{
  "n_kv_head": 4,
  "activation": "swiglu",
  "positions": "rope",
  "qk_norm": false,
  "parallel_block": true,
  "init_std_qkv": 0.0544,
  "init_std_down": 0.0,
  "lr": 0.00147,
  "beta1": 0.95,
  "grad_clip": 0.5,
  "schedule": "wsd",
  "decay_fraction": 0.909,
  "decay_shape": "linear",
  "final_lr_fraction": 0.0,
  "steps": 9507
}
MLP neurons of a small language model. Each row is named by its layer, matrix (gate and up: input weights) and neuron, and shows model dimensions 128-255. Each number is 128 + 32 x the weight over its row's rms, rounded and kept within 0 to 255. Numbers have three digits each. A neuron's up and down rows have the sign that makes its largest values positive.
A block is one neuron, or neurons of one layer that tend to fire together. After each block is what it responds to, as a language model described it from the Wikipedia text at the highest values.

L7.gate215:130166157115103126134110174110094124167135172052102136129153153144081132147063110099121128162110112117128188203177109166092116139105138067060101065139109114106135111128094110132104104142130216121176191065154193122173125184123164092156103146161073143104087088109118092157133152099165159138135135107106145129138168117073141122096222107121121099081099158173104113127121095153160114112128
L7.up215:113109156097096193157074124104111121135167143136072110098167167103202115157120084114097149091155129182144168187150143182138157163081142120129129126104154100110155117095119144186176149186124165126139136105148098153155101169125082134117121154119064150115150103099181064137198143087159186135103112168146133080128160109162106165116114143207104127092135132107090155168083126178146061100124
Responds to: Verb slot after subject

L2.gate76:187138099083150197147145118158113157164059143068100127154127155106181166152108082171100125108139137171139163112147123134132146155158136091120041120106079116128147092102091110139095127121131143126115141148126126141161163162149114144193115097105115138156087055103102091111132100063204134131080145136186109116133182119110156081078145129123109126085174111099119077125108080119165191129177
L2.up76:164141139136111158140143088165087173227135168102127153144095096161107197112144141185140165143118166105198088101135131159116104204132077053091097076080089205118179128117078135168082143159137150148141143126114134177095160102166102140102176130183143159155129072140087112133147113139196098094130125138166094070119144129110104092123128121092129111085111138111156157146128148131166106128108
L2.gate169:149125160114066132106122140158138108145114091089127132117119122104178169180148128191086125103128130094113145113109096171130137133127099089091139118101151120162174152097141127140167101105103145101105169169078129075173171037118155147130079188199094074173093106112116082156122138075126110104151132080138106119120167142133171102088122167090172131126127151154151149129076136137152132161119
L2.up169:107189154129136164105093076145035131165087127017074134171095088096139117157134106182122152106137133218161132159108166143139132112146111100126142110120116122141108114086128116172165092153115147100127114119074149168130111129196165120136129136121158140152067193072113165109197122133173145119136178113185122096155157068096163183114159092122087127149147138098123152108108095095090176183117
L2.gate178:129106123056047154103155149162172122099081105100175171147099174120134130127138138173100161093176121162078142142154135096102128163117106163130103098144080105151155106085154096105134164043091163157088112132136117120128135137180168093135073173109067132124126124096131083066145118149143138116101092117130113194094102090093140115120156164147143145158135214160167110114112114087126077173119
L2.up178:147105143059100138104120135130117087025131112066217095092094174140075124085172144156149111085163103151107157124153098131142117218119157157113148168086104100144177142052096091137079126081098122203068117194209085091123076153155140104095101140129124149063133122033100101123184087106170153132125162136109179143134084153158152173136109173135119069138148143126179126104136204111111090140134
L2.gate223:101113182138054143113129108093084088130149140167058107171140162124142177142118118169159098121132118138121101176116140135141106122106121072092118079148080121155143132100107094168119179159078142143191189105103114118117172174162133129168079147104048053201141139096201106163145119164121137093097118110095134124129122133154134046140127125122129104109126150123122119115124143127194098159118
L2.up223:088098144101073155089101146149124192134099098143101113142152106153120150148141125111104050122050149164079129142126138139066109091090095104031139143102141120135169130133155126114178129194070143131193160187130088172151116170148161128092116116122139077112119163119132150147137129124109082089096154153085150111125078112128122056104099094114147061136115122151197146112149051122134130098160
L2.gate342:142116164090133180062161108158169133058133085132079099131089139141128144106123140092037134130117129130154158095133127178075124140131129113098156137079114128153098129144135094111110145136073094133124096096127138162102084183123135141122155120171123123109170098058104056106163137066114103144104146174126109101113205148128144084048143139069122109136157160166116169144134094168112079106153
L2.up342:149136082118099080141103142080104178115161142103134174119142126171106146152124121133136089088132170125110101102116149132151144158074159131134081165095154146176098062078131125237199126094086134141120151133115136148126117102133158138124156222133138105096115149173090099123063178155128096169100188104130130119103131128117150103117137113156156136114129160159059163124087114156128193132168
L2.gate433:145101076068060097142118154136161134178102137099112175154105174108096101098103049124096172130144112170143111062133085161101069113145141062089134113119161097090124087100088127132093117101126129109111150134146113153174164110092167068189120114116038069137110167134125094087125126149128177144135128151124125130125121085127154126154160157103099115105125168158131152078142147118149122107122
L2.up433:143118099109088073157107133144105104195152180112154140147119120144155122076115100131072105144087139156138103116122136179150059077148034031095166160101184137116132143136090090106080092113124113094089159144154076166136145126123154084137169123136098103124111170163121134090135054114110137120137168096095143129155076133125147144192154137117103092092128139172130173144058170141090125080115
L2.gate492:150143118087099179111117146115100120111146123127164125100079181106147085083146137150077206168130105115143156144090107167123068131118160118109087069141153055118122130158157069130110124101128144135088158127118105154127127085095130151157122132139079168166154118185053124130079062145128152174113095136092153154166167095112121134120194198081148136119182160135172096111137055127126113166111
L2.up492:087185177137129151148127160123128067093134119141114199129107124156102118073130143115121170133169174106139205117149169140141085097087095162090155103115156131126151068154099106160130088118168089127078115194136139177138148168167083148103151118138118145110133092129098121113181069145201087205153134096107167091156143106078113134102123181093156120123123144165107098124165173134086048093135
L2.gate498:126147182061087145071184198099177099082103117093132117130140134104135095112109056096107142123117133085186089133159148160136139100172142055155122143135063122100102108127141111084157127142126093108133072122146159153132157147164099110132120161111103117164130111079122058145177160148140159129164178132101050210123135162105164070107172155098110142132148109130097124134115121119154138157132
L2.up498:045082118141184161116118143082090081137153093186190111160152135069155148155053115155117126148133157130103066143101216084151145115106143054135162140098066156110082065081146083133112134123125083074195155141116128150144134120126151097094127076124053124155122157161096145149120054110117076113132128117134148116060108116066113092146203109136144118123137182172142166153075076070132135123114
L2.gate540:096157137110097121117111142136130111187138090082097106149077147194105128164083162140149179140139188162136097152122055138121068125129105016084094129177087157194085087106085153130131164108124113101129108134181148100159142102173194084135135155139115146127081093098127164127137128136137069107143146158135120097102137150128078088111167156135085137037168095157114077114103139123169141109129
L2.up540:176144137069137113181092163119179124142186066103126118110087070194127172099095149123117166094105175108124116078185115106150101128074109068068082147102123113117125091110049162145098163140101129081132156168154135129129168071135131092105109184172132114088046135116063118149157103119125135082154115171136108055142081184088078107187149131088110098078183107154164119110084116097141143124155
L2.gate577:143135148068096122114097124099106112107127126065080148151184109102131114188100123131124134165153155069120115140090072119068112139127137087089138142117113110131114128115110108163150138117067107149122140186092115088175108122106184127139104107159116148122136127113134028181159097097125128093190140143123077167138193118129133090104164143116175108142125183164147106074098050099144113151105
L2.up577:133153190093133136090100146108101142095192075115039216163126114134165123136161109140116106132104168147092081068144122152147095133089140063112118128063079157132129139129131171106141149181104182075133130141154151123140121080097163173133171125198131153119131133061133111082150141145192177090121155174114113208171149151115124104148158139117147055132119163128155107080102125169109112123161
L2.gate641:103129164139109157081100104164106146134092117146121121110168172116131170126160118119095142087096128140143185195063101172109135139165133089189102102141145128144137117049165091140163098090125226117160172085107132125098174143112162119124145144162175111105145112132104066160112176101074111097095149112103143122086197124157152042143140136108092095078144193149118130161109091124104087200097
L2.up641:140098141099122109148090120159136146150099075097124096131153166123131119150116085134111105128152140079191119101143142107149080121135143095110165090178115136114132073128117135142088141180154122057135158148145092172161161165102103139127112117105131167149117135115084073146088157131183135136138108100158081070120198096149130105104155138088119207121166084147114158121078115109129107186147
L2.gate651:162152123103158127141135070079161094093110197068100136086103080096127140132127101117091169126182146118167153181083107110145060161145190101129099080118102119115147083108165138144067132118077113112164200141137088183135074154249131104111109128116131172094156114095090123110077151094206161151100128109121122128100164102125113067125120140132120124093145149152135091116152102120111162090124
L2.up651:142146093114108112192139110172134097125167109130116154101123148121135150128098145110124113113127194182118107134119135046147126112181138086185174204108147130177117097112102138116044146125134113081122142110150151137083091125113130162135077129116153126066159135104149126084097133134182171111153110101126153191104178067116147156151184167151168142166149179147087212139148135085051142100164
L2.gate668:116171193105065141133168123128166125176135145117090108179131098062128133165113112062130162189128127146119163106133116164170115118127112045086122123144140079135185171092113112149156149122120233141142124060144133113082153171147118149166154102116127122139145123122112092169174140128132134095086114160110138158098108142144120075071157136069145081174114097114153171176130109086120167178075
L2.up668:137126133136126149090118107122168096086112155183115131088139132194099132115144164144118061148124150149095138133099201167139109179094133123149114178133104113118185136122112092043162134088148150147192140096167068199175180168127127172147171067151115141128135081087140132153168130080084071132144156130035148108176202175118173111088146105124064115128121154167146132108115092152165110100160
L2.gate683:099152125020116149124089136138117122159074109049125137096156144138179118129093113209102090146155092172120150103138097127160161215154148152122137150128104121125125104119143151156109033118171173137138100103122170116097159171169095121148149116090117202143113111114150105103206176153096166147123116170113118184135159148089162130181180128123091062114154162142114160114135116149110098129094
L2.up683:131157127134138127107133120063139091134105124107083202161058124109163175138115156156137192103126133186080137101109086164146090097145117073116076205124149141142180136079176076155170141140112145109109087130134157047130133087151126120127146078162142105115135128127162098165214146074127148125144091137130192138186085111103106152074142113109165138081128163156141127092162141141092107172112
L2.gate696:161162121153092148131114189146164084066121126087123148103083206130137119153148147148165105111173078114072134163093137165159118158136130127150128093147148119206130095119092100122146108122062164115098126164102145094145129088141107117135142141162114175119084056110090158162214181098146184073126157091120097107226176144149142070142115131157102146128192162195131111160109143114142106155113
L2.up696:087144124099088064105140135128136113121086128178052173113138172111117133123133139115109085159126084138198121107101121163097122110065101115102170122189116120158116150148132095155120119199108135138163159185172140151122131222116106169128141110186128107157127121109121115155151134139125106094123101149124098080143123137125139111087138158102144116138157143044170150117109118126134113095116
L2.gate737:130116169078065105109117145140139077129096136143096148167139171163103170155187148161114117176162141133203119157103125130195154166116136096143167118078183081138188129054138132114226123083154094141133094121151186146136133222093141135156150109111075165118122116099099113080177182087113185153051123138151187125127132113117093131165165124135112089134125151159144153117117073143125152113121
L2.up737:148094103107051183178088097118136112125096104152075114147133093174127119145184161125121071150131155107184128165079102139195099167100083083143101114100183126106153143107157093159172110084136152137180102127089127140153114183109141124139107130132110126070156114125128110090174159102103164126042149166105117161129191158147121152189147100087157120135171112086135146119099137112079126102116
Responds to: Word-initial prefix fragments

L2.gate7:120136148150106103136112132148109086216149149114124157098078116152112094171094174106118096128195090072125132092134075077097063099111116047070092169137093142101147119191072126162143130106111107121164087180135174144115096118130161109109188106147112124125118065080091117083123109153129110137146103150169129131096125089113156160123095092102136123129101112141199096084127106114158183094141
L2.up7:101147126143101086175111158087126121157121173034132065123147114125171121178144146091165193145122099107240126083146149108162079118015131074143160164124113159113096159124073110188073126137131116106210087202155173145160147082116153124079181116107132090097065099072113124028114120124136128122125109149163123139088097131114131169152093123121128105180041135138184070091087129097106147124110
L2.gate22:132162136086120126155114170136125135159169139101159134122128173054158117094158082160081142124183077098174154153136119111160101156133127108147126155118129105132083121079087126061154115039064092105128147171107084158088144148176104110146130148132123188141100100198115059059181096148126160145129124141127063166080060046156112085146176116117082137088085127123121135125167146098151144140130
L2.up22:108152172135163054165143131114085102177141141130097163115090105073097143111134154087192087080145099141109017134121140092143090096085078080110144171120110179129168076126133140136199167182032159130105110136125118078138102186113128129111134198152133101158147155098106152077143136116144143126148130168058099145142136108131136164108173139157149106196127127152157093150123169121134089092142
L2.gate27:152161121122160095125118091121187092080131130106191125159090144093122114040118106141161081132155153128154066136154157112154132147125137118184087092083140076140125094178145025125106123104154091154153149171121190086121105148150174120133107129115136088124128148114074105086121149100102146201101133094179121075107135124114177150175119171129133103119200081114183122100085117127175158102068
L2.up27:144096129159179116226111123143115124153112130128153175124131103132144132123116120137109132135107181059231056113118124128131167094100139134137122161120153139167121071092133119108163135112150088074139127107091103077093142139089072092112164031225113135116165126153123105093138159101148176158121148094138142151124098154172137116169136110154175156133140134179078075131172097114135129101134
L2.gate119:105107189138088111138109197129105140157123142066113141141105133140092093138134081124083183161164114094124059093150121108110089167131128091057155148189086104129137069121113175122112118113125132147136118111155166134187152157093222044163142069148058112117112127108196095110158111155053124109173110118104135121092103118100071063144108159081123125100106115148152103130137163127155173121095
L2.up119:115108126100094146176108208129068151171170152090169125088140048114133093160133114174128110152125065173092071136137142174132160114145068086106172159164112152147135122149091169154075117160143148096122143122117191104126176148086127089119142078140076144125132167122158149155142097183089136088152130094101158102116095135117063107173133154043092171172090108139145100110111129150123161123112
L2.gate226:128093150099096125179121158100153086107138177068102141170153088174113152159111132150123155114168118070178108121158051149128059111101139061076100121102152090144096105107144138102103154147118159090167112113117164095119140135123180085124173125137033135102174176177137064102141120125096111112139133106078086182083107099094090125160173162132183092087159120166102111107115087121126108128118
L2.up226:094053140127134108131093150102114130148204172108114199171145074134168150114106102133122139124102131058143147101181134135156100126060158088098160092137096079107115186161149136179088151159112160131118128097149136095153125162117136119136143063196085129132162148137099112153174122121103092062134144135057134122063113114096114122185158171039143127092078109183119166194111104166157142130118
L2.gate257:082109193119091157113143127191118108178110153099182114198151125105142179091081112120126138150124066183168144139136124134141195124103114088120123147110153154190094144111110139160095098120174134137197137095134177067150067149119165085107121152154088052165141167144163067152157151152135091114110095105146154099126149178114105129159140099130134127076160131145104166143063097123160134123098
L2.up257:102203096141114101111111079134072106099192098156155176153135113173078102133147095137117144123120163084153091086159201118176114075116134098124108131169075172073157125143144143145084093118160162114132169197120176144133161165144162064109137057119110121159181153144079130083062081120121154139073109143109126135049130096189115199124138170107136180128174122187102092140144160134162169140141
L2.gate262:052173099115110096094148100184141105163176149055107185157130143141059102179050117129076131136138138140096089188138111158127126097147119024111178184149118160117130166104105123169129096166126168077170139113112197122145150159114105095129136080149136124130157152174134129150095169113128170145128045094096149148138074119112153135151124151139147160058120143178093168135106078145150137137122
L2.up262:085176095159153084117159072105109104153103098072107187120175173161129076104078119104113101137119113128045109108118127176135147132131091143153173171132169123090145130153102116162121146157090149131119157108140152149131184100188119132105087091147147135094117169139086135168141167154155127163112155129092191113147142137125175166130113109172152124091125141105160162147177135122062185107136
L2.gate300:116155178146112078057121123127127134108173111136128154131192136099125162141051116141093148204147134151108151134118072143174121103197126047125068143105161120120109131067153108156107126122155151108129121134165159145178091125101160154101128056114126068136162098080099126184152093113115114081114081113079164116158121129065115088159169146133104100091105152137158180095136100125168115094097
L2.up300:117163123161120142131157073108085114111161119093104172091162092136121095135107150108097155199087142142106117124160111115117139167093126076143166140114138123127116126107151147118078093166133126129112119130132129189118142143092144100090088178155137090121127108132167132125108169091134158118121149127146213058098145112080131129133125139108105125059081135133135147121096099133088092132180
L2.gate328:116193156133089106085119182109176124124106135112084119128190166142105156125098145167119158150097101109147160169123183152150134137128147120101169134176117174117136123046159102180123126157162136118175060097096189143155069168176161134143098060128065133152151124104161094104127157148099146120110050065111182118174099111099135107114157175116166134109138097182117162148123137150168150093134
L2.up328:084158128124101131104080133129178152133069174148164185069183144131118097153110104125165187126094090171142104182151165118084163168150123114170127168160136104132102154117114116149083099135163117130124165134159092139129119179141129078158227118103127152129184054109193144163163099148078144141103145093117165147144123141131106102124089113056138179121123154125152163144133168157069111117133
L2.gate362:058147096122159126156120094073125122149124145093123197143117132143148082110067127076127105097158124106085111172140117168153122095114127082096092160179155144151057121105125105102113164083110135104164107126181158149161129163074104072139118075173119114120152116138138127092054121145098167089139047166168107167123091172072100099169132128165140144146160139107144173103072136083119114194095
L2.up362:085115171153127181112128188157075102170122179103141155146152130162167147137112105120127110099146110106115147071126113120157157161099123116142165129093104142156134131160093105150104089081147111073107139122129151109080127126049076121079158115168167132099174168163160148090091196142112167145057124166150132106139139156133103142098141154080197097102138152109192159078031076090116154042089
L2.gate400:103127108104144110140112113154099114109095161066105180132131156168133160126092114119161123092143118097105071157123078120124113173208117136128164147154065113151145073063151167120160149146078129155151115129129206183128149075071107107102164139126135115145167080101060121180143083129096067116060109149065127160149123137085117156086147138167081144121105184130122129125088147122093107154124
L2.up400:138149110127143104161125071138141172049092108058132125141195120131139124084122137127181136134092205131106118126146090122166101166141110173131118091139127080146105148096136176077124186179149131121135095123127206150138108073083137168123125139162116072114175099160063133168119047135174098076102145137073116189191104154100088170155117162175138127181098144104075160126077163105057091168159
L2.gate474:134126151131132122071128117127148097141140083127102157151137165128119135118161119191120108138108105139104082144158163129105192128122163073181139169164142159082113134085085086160107129134217186092156177167088143069081165144157105117151168132106147091142101165124150103196105156104091142138097185149133104126129159149129156129129122125074151129106108072160142127152129134154134103107085
L2.up474:088161149160148142106084108150144133135122168098060118112112115137154046082132122173131138131221149161154067101138166140131179119136159051148152161090114120180065127082129089198136121085188170079169107172189122148125186146165087135107124089152157105096143124113204144163154141137147101148117169115151108090200116106105139137150118134081098138108196139138101158149135112120136116133083
L2.gate607:098159050091120078108092107132149163139096134092095129089161116196061119146135143115070137132127182098117158125125119104113127102106128108128136209121112078141121118115118136140086129116155140103166174128125174086131122161143118090118054150057054098118085128143148124110115086108121145091129117079031124159132156096114123156139170139138158146023094167166141141098117120110190116141120
L2.up607:174107120161132154136025090109129135103086111108128159068193119133146106172152149126081118120104114148102113158131149136177169127083112193133123165136171133147192163088115110190113118142194155085169104158109145097137163100129052109094107151134092114104075068140190099120155123096173190079121160133065102134122155134124101107153156161142162139126097145172164171108138122140155126120130
L2.gate746:087184115084122095105164081163188124116112190123156178082190156140075129120046124129129181198104160145109111112131147129121088094185094093114173164141165134132053119113179090120107150086122145103085155126115134133184146200084207034141135106145080141135140148107176123115093142103116193136107047114109174135116143134138099121161179145129120163063128167211143127136108118100151131105123
L2.up746:160135093101139126116093103158176150129125161083156193089193142134142141101065177155079149204100128103073135148135132122140103112135089122129173180155147161125098141120152075162078107132143089045119134197090105096188156138152134106116120108143109082124143122158151146110160132151097136146138105137083181101127131108095141179136177145147142184082105139219143160150095119112125074140136
L2.gate749:058135136098146142092119118160193076173173138115130144102186149181094221149096076118130116119162096098100086110140071167133138085132149188124123154208099146171159146152117124151122122159140132089157132109045152056173148177142146130151091122100119128180168151129075140170131140111065202126086069130158089149134073174105138163150145148094150121150098149178163135108156168136159143072107
L2.up749:094113199143112142079132126044103145127165154144116137095130099130123179128104038167100133108146138117122062103139095151105148121087134115112138119140166141107088126113100136141058128174105139098121126177076131150102176148102177090088154138153078094110181146134130103180199194105123181182152137157137112136121113174081153105145145120151132113137079085142161112065090149166112114078108
L2.gate759:098090122129170191108155112181110149158100174081135168115144131121146077168080103126101088195138100165125142117139130099119135104115114101124098147142108156135087116135069155123111092067151111156131149094185165169095151117107108069144167095136096052120147181134170127117114118141135117112090093120196144119147124162150118119139134078091131144138148134147137115148086166131141140066124
L2.up759:130109153097136137120116102171184061128106111165139163126163136140124086103143166148091157138108147160074145199208130086114116172088087173145144174182121128139142186171086124190167153082157089136073104088082169062144085138146125121155096137127112088135119094140121097122091118083109151105096069127151110138074084092174130152084043138162100122163135158182093157182126136110126089129123
Responds to: Word-initial fragments, technical text

L5.gate318:109169151101121136096171119120122088144114076082098101159191121091144097151112049123091120133102132140151093113169112103110108139076120085066088111109190066093069136115108134102119117124077139203149161110152109166123174096172158148143133131101086165115102146056107113116133086146159099106140139143127102177139147112146161100171123138086142086173168172180099104066115086087139143175119
L5.up318:125138132127125109093122157167149138107170139145150097114120119154160156149180075164085090115153126088129132120172120141106134113115091096109108177136106106123100105110098067129114130135113044125168114099164111146129108123122108195178120126171134140184105075118172159145186164110162044146094158196126091130101142080122145143164184109097049156106129140082142189113127081085173191145162
L5.gate326:089202136118103106119179125082123137107133124154171082154105121130177154133140129170059092137187099105114144127130119183133117122107123083146120085149139120121121116114128112114166099081133102159152152134167099130149127168146122136137135128138105174120095125127126133131133176101172130127105179143125064125120098143162175080064161132115062085097130116111100085116163076135135145108104
L5.up326:087134092130152164112127144164133098190148138132107107131152141159194098147141107114102124111118193088132096099135187116115167093104089129096186090065109148138083136114070105084158090135095082123185097127140120068179190095116154123141111121098104015178154074154093169121135095166102115121118080148037157110116126113127139155144110141122115091141150128107144135123124162093147203118125
L5.gate571:180126143185109136089176157104164091111109097146118081095182108115081130151122101125108158074127136101147085121149119099063099158140093121139097063091142114117077146095146062126107116119081189149107158150109179122141152094106132115116102105103157149187066142121147108139122140058097072123094140095124100165125129081115152142187186133138137084119144148066124127067153117132176168144171
L5.up571:145127143174144163155142116137155133114144098090124138131161141159146133086122134151065169128096143137174111157124159126154110139065152036093130155150088095117089112132063103178140097161143166113115158182121106185121157145127168111117148076133099179102133171096106146170055090149159136172127158081181132093129119085099082138158143116098155127134084077119092135101133090174123102131143
L5.gate626:090129144124130221104143127171111104155123137082116166106120162154045118113118096106123096148153132146087102088174099118115142097135153125164123127105149089145034133174129143176068111117070115207109112149138137143144127145161176143146107098120118151146165144119128114113127149142085103165150132102175121204110120158081198100138116139125096090076155201082149125104120095123131179123124
L5.up626:153094123057163154161123122147148167088127119106146144159178151115136150141157099097083170157189182179136108091135161070093142113155154134175158099083103090112044122101064098110114095134118121104154150111100165135088132145166141162071186178158147079157112087093109143116133124159095145173125044074213182145138131121114116126107144151088161097108135147148054158111072134152090142191149
Responds to: Phrase heads and word-starts